{"n_layer": 9, "d_model": 768, "n_head": 12, "n_kv_head": 12, "head_dim": 64, "d_mlp": 4608, "vocab_size": 8192, "activation": "tanh_gelu", "norm": "layernorm", "norm_place": "pre", "norm_eps": 1e-05, "positions": "learned", "qk_norm": false, "attn_scale": 0.125, "bias": "all", "tie_embeddings": true, "parallel_block": false, "init": "normal", "init_std_qkv": 0.0212, "init_std_o": 0.005, "init_std_up": 0.0212, "init_std_down": 0.005, "optimizer": "adamw", "lr": 0.000486, "lr_mult_o": 1.58, "beta1": 0.95, "beta2": 0.99, "lr_head": 0.00479, "grad_clip": 2.0, "warmup_steps": 235, "schedule": "wsd", "decay_fraction": 0.567, "decay_shape": "sqrt", "final_lr_fraction": 0.1, "batch_tokens": [65536, 131072, 196608], "seq_len": 1024, "doc_mask": false, "train_tokens": 739900000, "steps": 5753, "dataset": "wikipedia_en"}
MLP neurons of a small language model. Each row is named by its layer, matrix (down: output weights) and neuron, and shows model dimensions 64-255. Each number is 128 + 24 x the weight over its row's rms, rounded and kept within 0 to 255. Numbers have three digits each.
A block is one neuron, or neurons of one layer that tend to fire together. After each block is what it responds to, as a language model described it from the Wikipedia text at the highest values.

L4.down67:179145079138098150147191124134166163112121144147145141097078162080105121148126160146082196156160122119170091115172113176130128185138131150146167085131120131095157153144164101122090135161111112130125142136114076138135183100124130117154126118110164099109139116096121111120110111142103080098133110139153131166102146122140150103142141104087161138135107095135073097153149156150102137131148110182178110099131107131152114113124142123150140120125142172130110107145100144123151141151140116103088092142117154146132140128158132136154124099144167114153130161127137131145129160126121141168
L4.down569:135107109157175121131177169154142133116136150124106117141143109106140123149141100099169106102144109116116099123145127122115130091110084092115136134085129154155113091120109098176120141125114143125126137191109117106155154129126093127151104120098140119134105126122154130158142082160127101085123113135130115115148155120109142112105114123109157099097129176094133151108160136085178164103130115119130147122106135121104114106167144133115154097122093084146147143133134092178105115117082118123111124128122133103151123128147153106118128135123114139126120168100108127141142105174138123145
L4.down728:091210174146127174124123126080096113150128128116138147106089135161097125148128121112130147147139171155113152126142123120132057094126147142103144113121126141094143100142118127065143107149139113085118100149115166116138095133045143118124178146136122154171134153128132124124140120157172128098112158137142113161163123134101107148135157071134142147137110196169115170103089121143145122145125055180145101128103171125093160123054137099121092122097088145107100118095101122152151132138135150138142090126136145111149133075118097104166130094072131108116152166116146117090122143127118116125
L4.down740:132129151137128132134132136148108116114148112112109168140132124136079129115143146148132169098096173121122108147082133123098120144093117150128139126145135078115166205149101159135165113150154117132111145113138124111083156137150123088095201120108078126140118086116097098160086141170117135133147108119126139149155164091127168119144181164124136172146113114111088145123138150136136130145126144159140110140087121104162102140144124120188127105126129165114114164121167069153108148121095152160170134118137160106130110099122143120176141126124129114168102187124143131110123154113139103120
L4.down1012:147137126129116147124114138139165149118154112130105124159116070129146199141162130134190132152127135174129150112119118154119133078148119124106104116092128130116125100158132131121126104113133113182067106144108149115139113116105127138118096131092136095111126149159132138135124129114095125078099152113106128171121181118134142122117112054174138099131116132106093173140180136154171115144137138127100110097097135145119072105178151111135125131109113093131122148127126118094105134094153126121125138094117133111122149145138158084112111202124128102121101138133124147152156141110128147134
L4.down1309:102131169113126144133124093124093149154161122127156154123137157155136149097085118159121168134107129150112104138108155100140105107147072164135103129141140101154145121121134116125153149127123121142123080142133122156151119144105130119119135145110145113119157133101114091111142119162134167105121115134127155146091115130129132211119129145101114138122115141135112188139172159155142137125091109148084087177131156079112128092126153104152135130126116139093093142119088120142110153134134109170170101139107175148140123096158133086090137125186141163072121125120154124183128104122079151186
L4.down1545:122191135069132095175123130134121113101128107123129192140154136156108120108078122134116138143111166109143149135185127132093148157127151151078140132115113179119132141095066102126140139135110141149185126173123169153152108117148141095149147136138138162145139125174164099125140115171095132122109093139154146135138128123110173103142109127161149114139071149158152132149128150120140143117157088146112119145107130113121146142167119123170126161130105165130133125140143116157135128130154148113111129144137117115149170112152115189136123119195106139139105119136136140151105143125092098149
L4.down2249:136100134170102168073109135138127130085119142098108123114174122124125187132159094108127202105160106136137128113155124102126097135115123098142072097116108142134177167162131104098130127137137108117152126182136140119104116126121094099104150131107108128115147134108141142127156120128113138096156151105135068095107150122090125174099122152117164155125145156122110145149151151123113131124133130118107095159099137069178113098084099097154107074097098147112122149110138137148140122127105128144165145100120109122116128152087094124083129120110130174149145149092118145132118084126117162123
L4.down2320:118129096126132151108133153118109148152089123140167112117117104143167105143126110149177091066149149101142175094130131154110149119180079146086129130087101126109115112066199123103087106116124119145105093141079176134129145149156116129117123101115155095121106142133126161105137161116109111130134122148078129154149144086154119108141120086122103141127106170162146145139150106120136122111147126072125147104120137101123143124136162159118120129109115118102129134100140111107149141121109140121120135120113126131125131172121128158127143139104127161136124099139140145118161088162135126127
L4.down2769:132079166120094132112103100128094127165136134114127099130143113125094162135152167155056130110112157157121119181058139119149145121110135121114116176151101112126134164131105181141165131128124119116066137137155147151144104126111131097098184094121118127097147111125094125141110130122106142171129125144124146079153136118126189133118141160125123122174110141097125137110147138139075132158126114160121125143119117123200136121100106123147139121164113099112131122118166067161073129131107144142186153147112149117084119054101115122143171123091134112109137167142098145118107153098111081098
L4.down3005:135137165092157168112130129137157157110142113135121131128126120120104152128124118107191140171149138181128106135109109090134165103145143129115120120133130147136123113122113118088135124147125138190112132110118157124113119140107157126163150138091163116145126128140134151135128119151107159076126137123134147164141144119115140131132087105154139137112128126125141138168151129083187144136035129129149124114106089138145119140152132121124100136145147110129111127086132114139136105126108128170094084117131092145123111067158111110139137146124113116121137131138158142137182176129142170122
L4.down3015:078149145091095128160142096122108098175160100101125175141144117114160128099125114119120177090116220167092135132138110144127088119125134151143148123102130127117148094078116128145139118119150138092135140055134148121126085147130133123131136137114118123143107117152155110168153128140140175106116165096078124151143138133094078090132114129137150134109120123178155130146196120160107109121136147128197129116162136112138142128150150086139141141096107103160096141151110145149103132101156155115150185129146147148128133093124142098094137121151107146137127140127110167113134106219118114107
L4.down4084:150117143140145137148115097125099138157134123128124134114138116124129099137108157163053148110125145089120086174081116156122136123104127180129122121168123096134155182134103143144184103152118096058112136149145091141117129147152104111139181116111124120146162098119106114120087133153127152131125126103130159068135140118154184094120169138111164119129126125110107150142161158104115147139123119151113124144156127123181132121082113111145132135122136135144131161117134105182129147116138142145178119134156144129114138109123140122136144066119113115126123190120098173077117137107123106127
L4.down4149:178112106131139091094136133128078125127146123117119136103131130114142119117129134124139137131090105131198115178147128151081120138107149125118118106131181127111088158117118094132140170101130145149135141117110107175118162131124099099137131170121117176102119132091122138141145116122121072121125120111142109118115115177097107085125104155087122126136099121132137096168159108105118147131099094143079133186089130114131110154143146140132115136112121112134092112126122119164121150122130141128101146132187105132173164125152157116129147110096143073111145161133130166080122136103138134142
L4.down4224:118143160118149106094124149110133140205161135115142132131137103103120132126096134096138152160115163174141126129128138123119105127138112094084162120115117120096119111101117143105170137103127133120129127099107176124117135127126147119167106150138173148152142118129171146141091144086160138124111113162097124195147147133105107135137127119163130172146158088175123187133096141111121142185097082136113150094134133104105130128165148136116154135155160125116123078131105115123137122151131127133090119141105103116132101083088125147130119133044132107140116088122112144133121155140186172104
L4.down4429:108135177156109096132118109137141143083149113106090178120146137134090154152158139107152106111146147151110115123129096106113130094134136127151159105128125122149122131119102117134172124126153158139097140159163148147106123117135124095074102120120109112161137099151111108158171152107104145073117135117105115149165133132090130122095121127112164127119156144115120139089135112135117132129132172094106094119101167105166130157163133132163140102109101079153148126167167125151090131141140120162125122123107103080127115089147122084149111169112165096114153130121099127151109110134140126128
Description: Personal name completions

L5.down1542:106134140201136126111142154121140144159135144064136110116077165137131141131106085146126142126138128118087139126138146142091180112132147110102141110104099121134145088120153141111141113116089093097157104127113143102182125159090113094122137133127137158105136142138138121137119096162156128106131134090112149077139119133109166167150140129136119130144142137131082148174151119131091125125152113130149112132176172089134127121151126146077126124155155123161178118142144134138116152138154173176137147181142159126104133130154122106148136144118147163105114098104101114103126108124154127149
Description: Mid-phrase "the" and units

L5.down3415:118084129124102155096151160129095109125132143108124100133097131130149120110143108130126073085142134066122187108138155128128125104138089123102142101098104112119145134158177119145133128104139141125093125107118129137119094107170117129090108123091109164098145140135120166148101186156122132138129149116069136087118126128134072114141103156117151106144146137105167120089180163135148118124166130085135128103098165142129158143143181111126123131119120120151131166169178147092101136140154116094147160130091129111156125144098151118099121164156149130128147125135132104114148066190076100136
Description: First names in lists

L5.down4228:135137161148143132171129117108141098126118186100142148144124113115127144159094137159123086143153110144099132156099117128113118140148136142123135125122094088185122159115124169163121106118129161138159139065151061123142153139118161104141109194102152128141145123122139161090101116128099147125116178157144115108102139145128146088151146144111156140155152099097129150172121123131132108138157128156138156108141081130093146170079118132118153152153138142097126171151119181156175130146169129110133092110146127141152130129106117149148106142050106140113083117129122108097153144138197146128
Description: Numbers in measurements

L4.down161:148122109108113123126177141127122139141121094159125175124147118117148144129147166103138129115104114119147138165143149195084143132104071138121084109146104154131113166139131124137116086112118129139135126126127150150138110116107117113130128144108104175084097095115116158116116144161160160169128141144184176096181201165102109140114113132104142098141132128132121108162163140094109115094115125132086138149144185120137154104108150121134109109127135157082107169127143175137118121101075156161140156124143118122099142100132148097155126109111136098146111087071111166130139124144137114135
L4.down234:097138142141127099139156141105130129135133126124101074140126147120128201186123134134115131141131101104137107105143104156131141172098152134132139157112132127102148131138140112126140158146112142127098126136131127105129118135125122163132119150129137155152132104113140131149139124107159162152114114147134113132142094141099148135148116120106149151121136112135135124162104116130122118144133124112136125143169138110155141091106126128124125100151168071149125117117130123123127109116145135124142151144130159170131125106118137125129151143104128136167113104000116139121155098162155155125
L4.down253:153133143115112133075126158105107137091102129131144112128138144140170159134117144118135108165121142150163122160125146108075147102122097157116187158132176105130113134143175129111126162156091163177121144105149153150151190121133120114149104136147121119129119146120132113104106154088099116137116119129120111126132139111092149091164151171140106126146121140123147104157130128095103130157150154139106126123082137164159096127167123131116142139149172172094133155128113112101121138112134151119122139120107126156116121110123137113162134160125098132151107079117140136100099150108135112136
L4.down362:081134157143109159099140164120123109096077133116126130121135129111127148127071143169115124164153127146134177133138075137138115105120134148137143111107133096084132146105128104144095148115093112114106141106108127108117158139088137123092125135155144132153086130145126121148097117091082151156145109131111072131148148144143113148161145166126141168143110143169136127129149123110151106128091144120130097156119149110144119098130162157134111095146169111140140113143104101122144140103146128141150161069080072146184125127121107080102121142130127129144120156112104059113121173146111111132
L4.down631:134104114114071097099156159089092152159111123129102131131085122112095103127117133132148132120117109133128150146143107126104119103121120151074162086169147137113118093048134108188115148106172146152098144123138129119149129104108150122137091137134123130123124129083128101152180149091104115142142131140078130145123182123102138191126136118116137110107114117153135134138175127128122117113116114143138122117106139103110157107145124132108160152153140151096082143117124136120127146121154117133151151130115110103121106115131157116136106133128142154121113204132160146150138129127150174191
L4.down945:135097147153117138111079164165119115132120147139126150114105111119107178102138139162142134128134154104137142161105114092096161161111166151142104149137111078115149124147091117119125125163142093152154106164149128149133149147138124104111131176147086139118100127121126071137138165134132126180130120114083135123075097101163171133110128117148125141153153162103106154126095138148092148202120102174113131108151144163117100151136150152122117136097168155114162110124192132116108096093062128092139120154134136115168133118159132127103093137089136161154100134110129152141140106109169074138
L4.down1200:102119130132123091125140147116097122143114159082141111138081125142103175152104090112114146134128165111104072122150089116129089092120145131134134149137178129110138120132124106117108120126135162152131119144134113110111129110126126142143115142074130118126101115131122162149137137084139114132100102108156130143131121169102142169148105129135115145127128123129146171129153149136144137158132098121170133137127133068126157123125147157131134149141155084146145113179138126110143125121139160162121164107142152121127114120117148116138130104080140121124133112000092144103201129135216151138
L4.down1227:163135117120144176114167134091126138096098115147117103144123138155127122113141139143155142139161123144115114145141133137173109048112105111113117041144158148116122100142135151135104140139137149110159155152098154131120121156155097151140129160117084119083077113164083122113181153023121112106111166155156112124144111167112162128154153172129149093107129119123170136083119138120182122145126127143109138152118186144160128111092128151097104168119116145135117130148111112144135199132143102140084111125103159108164131138184164100146130105095155143125142143106115113113132135123146153114
L4.down1689:128124152122108098102104105072131111165131133112134160159152152139159127158074112103153165136147115150078133098110138106152122117125138106122148100152114129130111153129117138099135141122148101096140155165098145093146136151118137140154097147125158092109118148166151162131151145140157167133122136107101119151134140140156135154102119150112138136115124106134121176101126162123152128130182148101129122121133085116135151107135131136102141128132170115134151144134105142103148071143117138148075126119146161130135099094108129130143096124151149133151125096084127122094152101117152139121
L4.down1927:141144146133156116152195088119137077131095131144127154149126133150131099134103131182137115138102131147091161177141131064101118117158132139153137112092128127146139133162109104150126113120097129159165102148145091093104115073169102112106083139148148129133117164167121179115086097121126129147125140087123096155153179090132114131112144129153176156102154148092131158101129132125171121148136108163123111096141096116063085159127096161115090142110125165116116074156128158116170146209144156107130119117162134155164110140133102123154090116118128122125089128112120141107125105156156129128
L4.down2405:123134110084119109117098091184098100101124094157110101151090120162127153141097139049146175133131113098129105092124095156133165134136124114145114140157119092116123143103150102150143139091096136123144165113112112137111114114124135124100135103142100132123160124112147108157152142135118151107078129071169110126121148135115116129101131144154095147159104114135153165117135104096147108085212150139087115099155112121118098139111084130113162130151171129151160102148125151126125083115108106145126179158111116101096091113093177132171107129099156155129133102089113105167119118125126144140
L4.down3162:107105117147070114108121156101131170158152124122117112153136149079118156137114118101133175116093128121131128141144094094133152088097124153149142130098128055167131113114151099101138149131144123124135149092143132122138093108122159115142108116121115134126186158120098111129095108148116098134142112161135133107146122075140101142103105136121116180174150133137105149132122119157142083106117139112103136126132146134132146147134129104087105109149135159132135159109137190124145131145116117109125172129155098128101090121160148143155123109111116124098117137166136140145128192145120110157
L4.down3609:131126129131124166138122139124111125100131115107116179161149147113093139109110119153138192126120169114119175117120116134093150178159136121116109136100052115180173160120118147141134108147087131118090111134119113112191132142147140131141147071109133143093123118129127124139116166132139141107125169128171106146156133145115108150118108113128156127103114162132101164110129141129118090154158146103132120111139129081154127126122135127172159134144141124123134153193125137117139120115123177122155145092147127154122139108150114127132102118035134107141106125156092100119127137145177143155
L4.down3655:130082108124076129107116124156132148096134133084108128110138135097113143168127136127088149111123158142126130157157140147114110101098178128113117121112147132101134119093170146103072122163147149166155139085120123142137161159102140135135102182118125136123073160126141112132173137109149101109158141070131115131099150114103119146187134165100115102153120106151156145128155154134143176142138159179184128099145143154144161166132140156145104142123093089121156124135101120110103076150146173129115138106149110152142130164156155117146152146046111134113158106094177166071139141162164130133
L4.down3972:139111154141130154135076151118081146112129150115101137122189135155124105140101056069116146136161152147130112142121107109177188071143131137128126112081109127107119140094132136130129147149115148142111118148147120117112142100123139135128078129127126138099102056122149100109120141151122159120089125132146103112129141146138134154142146123131155112150143124162135173126146090106131157119137129212121157111154098093134191098100126162088145125101119099128155135133100116108138148116131142126133126090090060167137145128106125140150135113092173157099146164093116149135157131123142137104
L4.down4449:107129127086160107100201124134123166134121149134162144138128121138118163145102122116089157151158090145134106160139144147098111105129126161119171154143097095085124144140155091146139143114135104136127119125118121127141121143119133136153124146139147135127102131093146124129115145126159176153138082128123153146144118119156123130126159127138136155116139175140113082155161147137131129126205101100161145097137127159151113120125159164125147098138139138125110121126141130079135069147153121113128147086153142118132131078075144126124154131126172104157101164009079120088132093113108115142
Description: Determiners after "of"

L4.down82:137113147108116133111116138059173126111109135105118103119144134126144102198057137106112104210132141170143124128121138139151150114122131081138109154112163094110154102088142102165104119135153137117137153104138126065153141131165117128122132153129104127119106148109094129111136145149104134097126109107123134113121152118162164127150116119167126139147134108143155135137142150121095141157138110134114142144137120115132176158114183136140163105137083123134108111126092113140140185121196122136148126155112114121115150153114109135123132117112117127132134154104169163135133118133116157135
L4.down190:137114147132126131121132116123151120140104167113117092128146102115140105128130105147149092123115141160120151102100083136116137124115121108168134087163126129115160149096140107112114149119147065123083150165097181106137116115116152143114144124134146123111125095139138103132105115084137080141119066094171144145108106116140149152099155104142151159121160106133156126145125154092123097099100104138165140131163096135119107129103153100140116112116074097140143127117109121124091125123121140116107139134129107161183112098133130142096119121157178171177118107126145098132137113129110114106
L4.down280:101109128091128100142153097103166126139119137097136137147140099124193141122147156121128098155113159175131107148133103097153108164128119109138109142147146118116131173104125111113090099143162197117141166112095105149139104126114124117158122177111161134124155103084136094098174090130085118131120117138140203099086095129104117140151139156140097153096146165120119169140129117158075103169135117165162123140128096136155143127130147125059121127125134128098109097139123124137171130101149125122087120075142140133135161150103131166157107152071164074145097155072146125144136104090164125134
L4.down732:146138135131120133142120130109135133100154129110123128124127131120131090123090139108104115137147141113085119191124146149135128131138139142120076144123095101183098174110125133155111089073120145157130132119097126153128158104085147079131099185143135081146150098132149163130101154157104149127146103151140125126149117120136249162126138129166106126189140159136125120113176099105157110095170125147125115115145149120147106089144124151094171096146147149119138172131149151142109159129149139108148145160117101133147140128117132164131127126076144150143099106154158142179096124100146131180
L4.down939:069139166149144136099126152141133146165122135121115140122161154086122129159132135126124145113135154124123176155133144148150137110139137116122104129111146103129131192065137086096132124117147136148120112095119103100127171104109134088148132136140143138110118153130101150122141147116137162097134124117129160093180116121114207147112125141114153100135162201125132127135110115151138111137162141113143140127194105162139126127115091113083122120133120152118130116153181178145103159115189138113074108142094144100106148157101181116111085094139092145123106124145122135119117161157130117142
L4.down1486:130135116121113107085125124134133136155135109116148106122135145119100092108148100146132156106108152162161107093107155133096164118130124104131135152101155142159097158151134166148095131156102140124111119146113127122113130147127176112139108099136109149109144127095108155137125146169097106106109116164133128166096166097091140169150139119160113131160159141130129174091071138171142119132112106129118132118157154136141138132165109103091124140134090108118137137132081137084120099124100121131098131128126110139143128126137111117103143091114104130049153109142182101127107120110118141130
L4.down1722:114110150086113129101142118094150148122134144193178159133152172158160079108112134149120131126116136157118141092126130120094187168163106143128150128098128076100102104088168118122135132153125147142095081113139125164116164100127158094199130104121139168165128135123177176128047173153138117097122104181177089114109132064121153144120119117156149119155151158112137112133155144122114136121172143161129139135170142115146105120183119093121119091173148111116120145125129119135111176137129099130133121094097155101164150143145104149095117136092135075121140132157123128101143133132179150126
L4.down1918:095177145182096120119128129127113144103099139138110120156102082130104114164134125116092152107145154196068077135129169128145150131070152148124127139094144114097125162086109166135117143183153139056162121151153135139125097139153194152143159155117142122127109158129126155129098083136111129112141165142168152165129150119119111061114092059106114140125108113088161137144146122123111153130136145139147112147147166150136144142135131115122137152121131121142120151101143138151155123108186112127131115165052149125111125169123115101138130153124102118086104114151151113154136123109145120118
L4.down2327:112122171085133137139136121114108098122170130138144121119161132182117102119143136132154114116126122167099133127084078134077122098129128135135105134110131109108125129055096110154125098112151104089143129104164120133129180118107113084125113142104125076150136139095142141119118142124126115110114190134080142153076116172091085102119214127129124131152135121139099170125139178117142106117108137082102126124116146103175139135110177102147174138140130117124140130139125159143146139173103129120128124132132110099160116121122099116137116155051153171145141077150174104152148138115209129159
L4.down2420:102150166164126169137135145131152130143095145129127122138139149118155077137122140112130123126147120142128117150136169099085141147178130136137164132145177150119096142104130201180137119105158147130122122138128078099136122115122153142131131152114124101138132132113101118126147139159100107126105137158173149159108181100160132094120172127141158119157116116123151132154112157104094119142120169132125149113130108185127122113145166132136145124132165140115133122149131183136190157076124149125131125114133117139123109109117133155130117079120118169085085107133120135162121095094130137132
L4.down2866:101112114157092132110124118107134113124134110131157111148110144152147088169119103159126132176142126121135134168136129125105141116103145117110107125139113114111142145126172178164115171131119137129161125131142124065141139121131109105119135174099137091118094122189185121129158124143141100141104101143122081161154133139146172181144123154129169134132149111175127138106139107083161108134076113138131120091180104126125139103120137118149133122146184084138142149147130106144096171160148155087117131131114156169109108092168156105122141114100109117131148147137148140145108114144127133124
L4.down2995:126156142147145123187124153147137080093137132123119129105132078107102114181164096124143126135132151148109132120106100112135077102137116091134137132133155107130129162099096129107105137154117068125121150117111107108159162096107144144111145134139107102207117160158139121128126126112108097132082114155051140144141139097165141154129172114120180165152110100149128168144193151114148122125145146094136129095115166132136127121140152112134114131168088142116130141125128135116127119121113135147117128132125107109157145138168099124133132125126110175130139158120115097170126119117124112107
L4.down3126:176099130123122121119116135172122114158105130166115138110125210123102135152131147126139127154142182127165152112113119093091112111145098139122132122103112151104131125148071145098135165105201129136099132085094134074146158111103176124147079121131135093122109152118132128107134189156078116117128175171139124109116167121173139131156162120121092111127127120120176173136080119163145145114124104135146131127117125140113095106144130119117123134106140109111179151126122079083147151131163100097147105158128135080174115159146108121103122095095127217113133096145159124119148099130114127126
L4.down3159:121144081167160169171130122144156154072122168124125154121133119134106147134106136084099155135113119128094100175138141158138155132142123132128092120126093120131151124102151131134086134158147140113083123122093135089138152134136097112111131151095132148160111093143103112124137120167138094140124120130115102125097145114106164114110121108120152116084156120123105141131140100113144149124148109138127114163099116139124142113135113129162145104144113134110096157145140141140124118109152127093103128146121166155106166138169126169110138088111124059151129125135134164137148173166119145151
L4.down4002:163124130156108139129164093108139152146140150108118091130164101146141116119141103119129122129197138138183156139126093167096055138133137132123150120148153180143123135140148166149146099131117169141103127129115114135164111128084169099124123151144105101118132098146108091135122128152146111117182117149149142128128118142130102131171106108144119113146131140119172149054127154072146130160108133161128131133145150150126123122162148113142158132119105125127128167117101127142128169144134116148114137141127129135144135154142103116172143122065115160132124105100116132114126111111172131140
L4.down4218:080130121133120075119092136122090159114183126118102172110084129169110159167118130055154172126157131122102107134113128153133144108068143141115130118109106111116120159102155102118135129167137117128158130169140134133110140151138106135130114122125133124174120128140167142167136120155147123144130111164153147150155114133096217132141115111098107157157099092097146110108137141148143114113185112155109111150150085134147142148165139169132143132093102110076176084113106136149132171110145127113110083109100106162137113112115165167142135134120152138142140142128102136103137074153132148091
Description: Descriptive adjective completions

L2.down2313:127152135137095175082133117089161138147058143147115142125117108077107150109165126156138148143131100129125151119155158134132129107095141086133133073178158182145129140143126151102136121141149147170165110099161135145107084135133140131116145156099185139127128097101134106136128123131145136110109122114100160135130133119122131129134127141164143160116137102148123146151128127088152137151115111106154132089113095139142127148112141140099126117091102114123086088111160136159138128170151126151062142106138117159141117112087142108141141128172072074158125127158111134122136129139050123103
L2.down3789:147117122152144138118135126124166135090142089155098152153136160140116147123161130138182153177151143159131123112133113106127131097121144111113124109125130138108136075159096051079141125137137133184100137137112148111103124142090137122135109138093130132145140139160114158169152104194122154102119158141122145160132137084135160132135111146183151118128108100127142179167136107095146146162093130126144139140103104123151094141151137115125109171132167092118138147129142105113123098152108113140109118114151098104117108045198127096108137179072106071128117123123151118116135166141157158147
L2.down4181:208115110107103109107135153111158144082146101115107136062143167136138132136152124128144118145128174122150094126152124129161096125094138108106102090111134142134118106110103139101134143138132154152126078138099140155103128148117114137158146114135103130122130139118137120130117150166173165089140151117136104099184089150171121153138101146144136069094161143103145105144128149144161106154097143139106128123159111108106138148098128164134129172118156070150154144089132120128148137147141136121160129132149124094127166056150136111147135125099118134147133125110161134142123174109149120105
L2.down4601:132133126133120123084138111136167167160113119164109069155114098075120141137152140152129091147136153107098128129130165128121107118136105093142146110154103162158115100093115132110147151167126128100149147102122133198109094092155092121116124145124139156131127147124124134131156166117126116110111129105111113111123109102078090116157099180161130103113152115108133140127122144114129124081133121091123144105177128147172132158148137106138129075112121123118110141091148142098098131123127133116109148129111080132145102120090123121117114132129094122145123115118119147122133124117112116087
Description: Surname-ending word pieces

L2.down2316:117126108129139105114118102142124140098131120120126115129121141107141115144117073131098151165103149135141099142117170074109147120143145088105135112104169109134114103115130126125134167149138126071166149149146077094105121124162138148127122125110144152144087109121104128094153107139174141095125104187119111142117157103171137134116126078100136149126130128108087139148132109161120116170103093102139127096169116115107144146108150106151094118075123105135214119141196121140133105173103140154117115113140162150142162144110155109113113099097096113130140147078129137114145146150191125155
L2.down2388:141101129098138146134124199147134132120140138148106107104081105081102153132144116130113156121127153076128123144113114094140090094124141109148097149148165155126138133127146082131118149082103180142151127138105104122108124138142137145100122136117145146096143130076134134132143117098176114138147122078108146118119085126154141133134101100136137117141166083131125183154116151129162110132134110179135119126186119116107167097135098112108151124161115111127162089170121126189138114112131109127154132156145125132119144135124152118128116121099071159123117138100148132152130134143178128128
L2.down2573:118137117152091139131117150164119113116067152161133136136092111113104121101135103185104138137136121128123099151112133083138139119139133107137137126115138144121111111106123154133075139143142196161156132149131118158131154107109116125142163130130110126133124147131110132120147118082176144093140086117132082142151150134129134150162087091135109135108173149132109121182127143153125125169149098121143117130143124128155130164160108161140117087120147119105137141122121105119121106111085110132122143129127177142118150064137104174141127078048109104138137170066158126121140120147193122135
L2.down2707:171125126117089097094140159126138105141110118155155139120138092113126133134149131155132141132132162169131111172124121118126105104113083139064117146119137122108113094123099151125121146120168137106124142124100098101105129117123119130142137176123126169130114075090111147132149127138154138135146103122138097142138114166159106127201103140176112114149095119133123118163171140115121159129164114111113136136101123155123164120151143122134170140088125115097146144129131139117134078126125087126141178148128121135118088101120151154102128084086106183131132158108124133146147074135148143121
Description: Determiner after preposition

L2.down49:149129151103172121113116153128098126117104168129148139123122156155169087137119137124136116155133104151134145133142119152097141126146160121119151147124123177117128169118118145175119128117125138122128114125119120082176159152125146107144088138120170137143143163169117120144093179146112128081153103125163133113141149139157164080149122123119104135114143201138132162134116115141113106114173163126171117107102125137129109103137120120115132170113184137111140168114107174101182154092161119128110100096104157136129116177095098138120119136114167127097114091135165107114119129121139150138
L2.down678:163123126136154135128127159092151116127084147169142131161122189128157156135130136118140129129145090167101118121138166115138114127117128171054135143145133145148156142117132139152109120093116118130186158135107115119126106134120140130088121175124128160087120166129104166129116104129107121175131160087154105090182135126093155100106111115119134157097114141134117145124112135107108134147186118131148101122119156129127089058155100159119105137177193148119137132103126137147121143080135071133151137135133159112102161106112092175139157151126104116097101136152145145106132148160137107199
L2.down3380:147171134099128126105112142117119155101135160114128137151096177126128095158151133092126080129119115097136143115117084184125106108090143065076144129097116117101129155141126127115125128126120114115087115143114137128117172140093123103163072128112167153112150137154123152091131139104134138119137095124159144085104116146157138186117131138082137160168139146120095134127113177132135140134200136165106127140120135167139136128140130108140138110140140100128180128121122151075139144137126100122101125130082097124096128147135104145109092130105099107163141090138176126127127126105168166114
L2.down4564:159133174128139142074122145103096143104106156118113137151131126135134097130084115140147096150138131130139153129162097130104120071151123088095124084132106111108135150147112163142122127108112167174109122117141097119192163136155150126110091132132124167111116143152137168116108139104120095111157111138143103110100125120141153150141109116136141147141127185183154107129143135119149081157130148166153151115127097137122093144112140124170152157124185137133140145134111178090144149138193132120051138101099125138107105151107148152122122140122103118109132085143123119110111139111121119159
Description: Physical-description predicates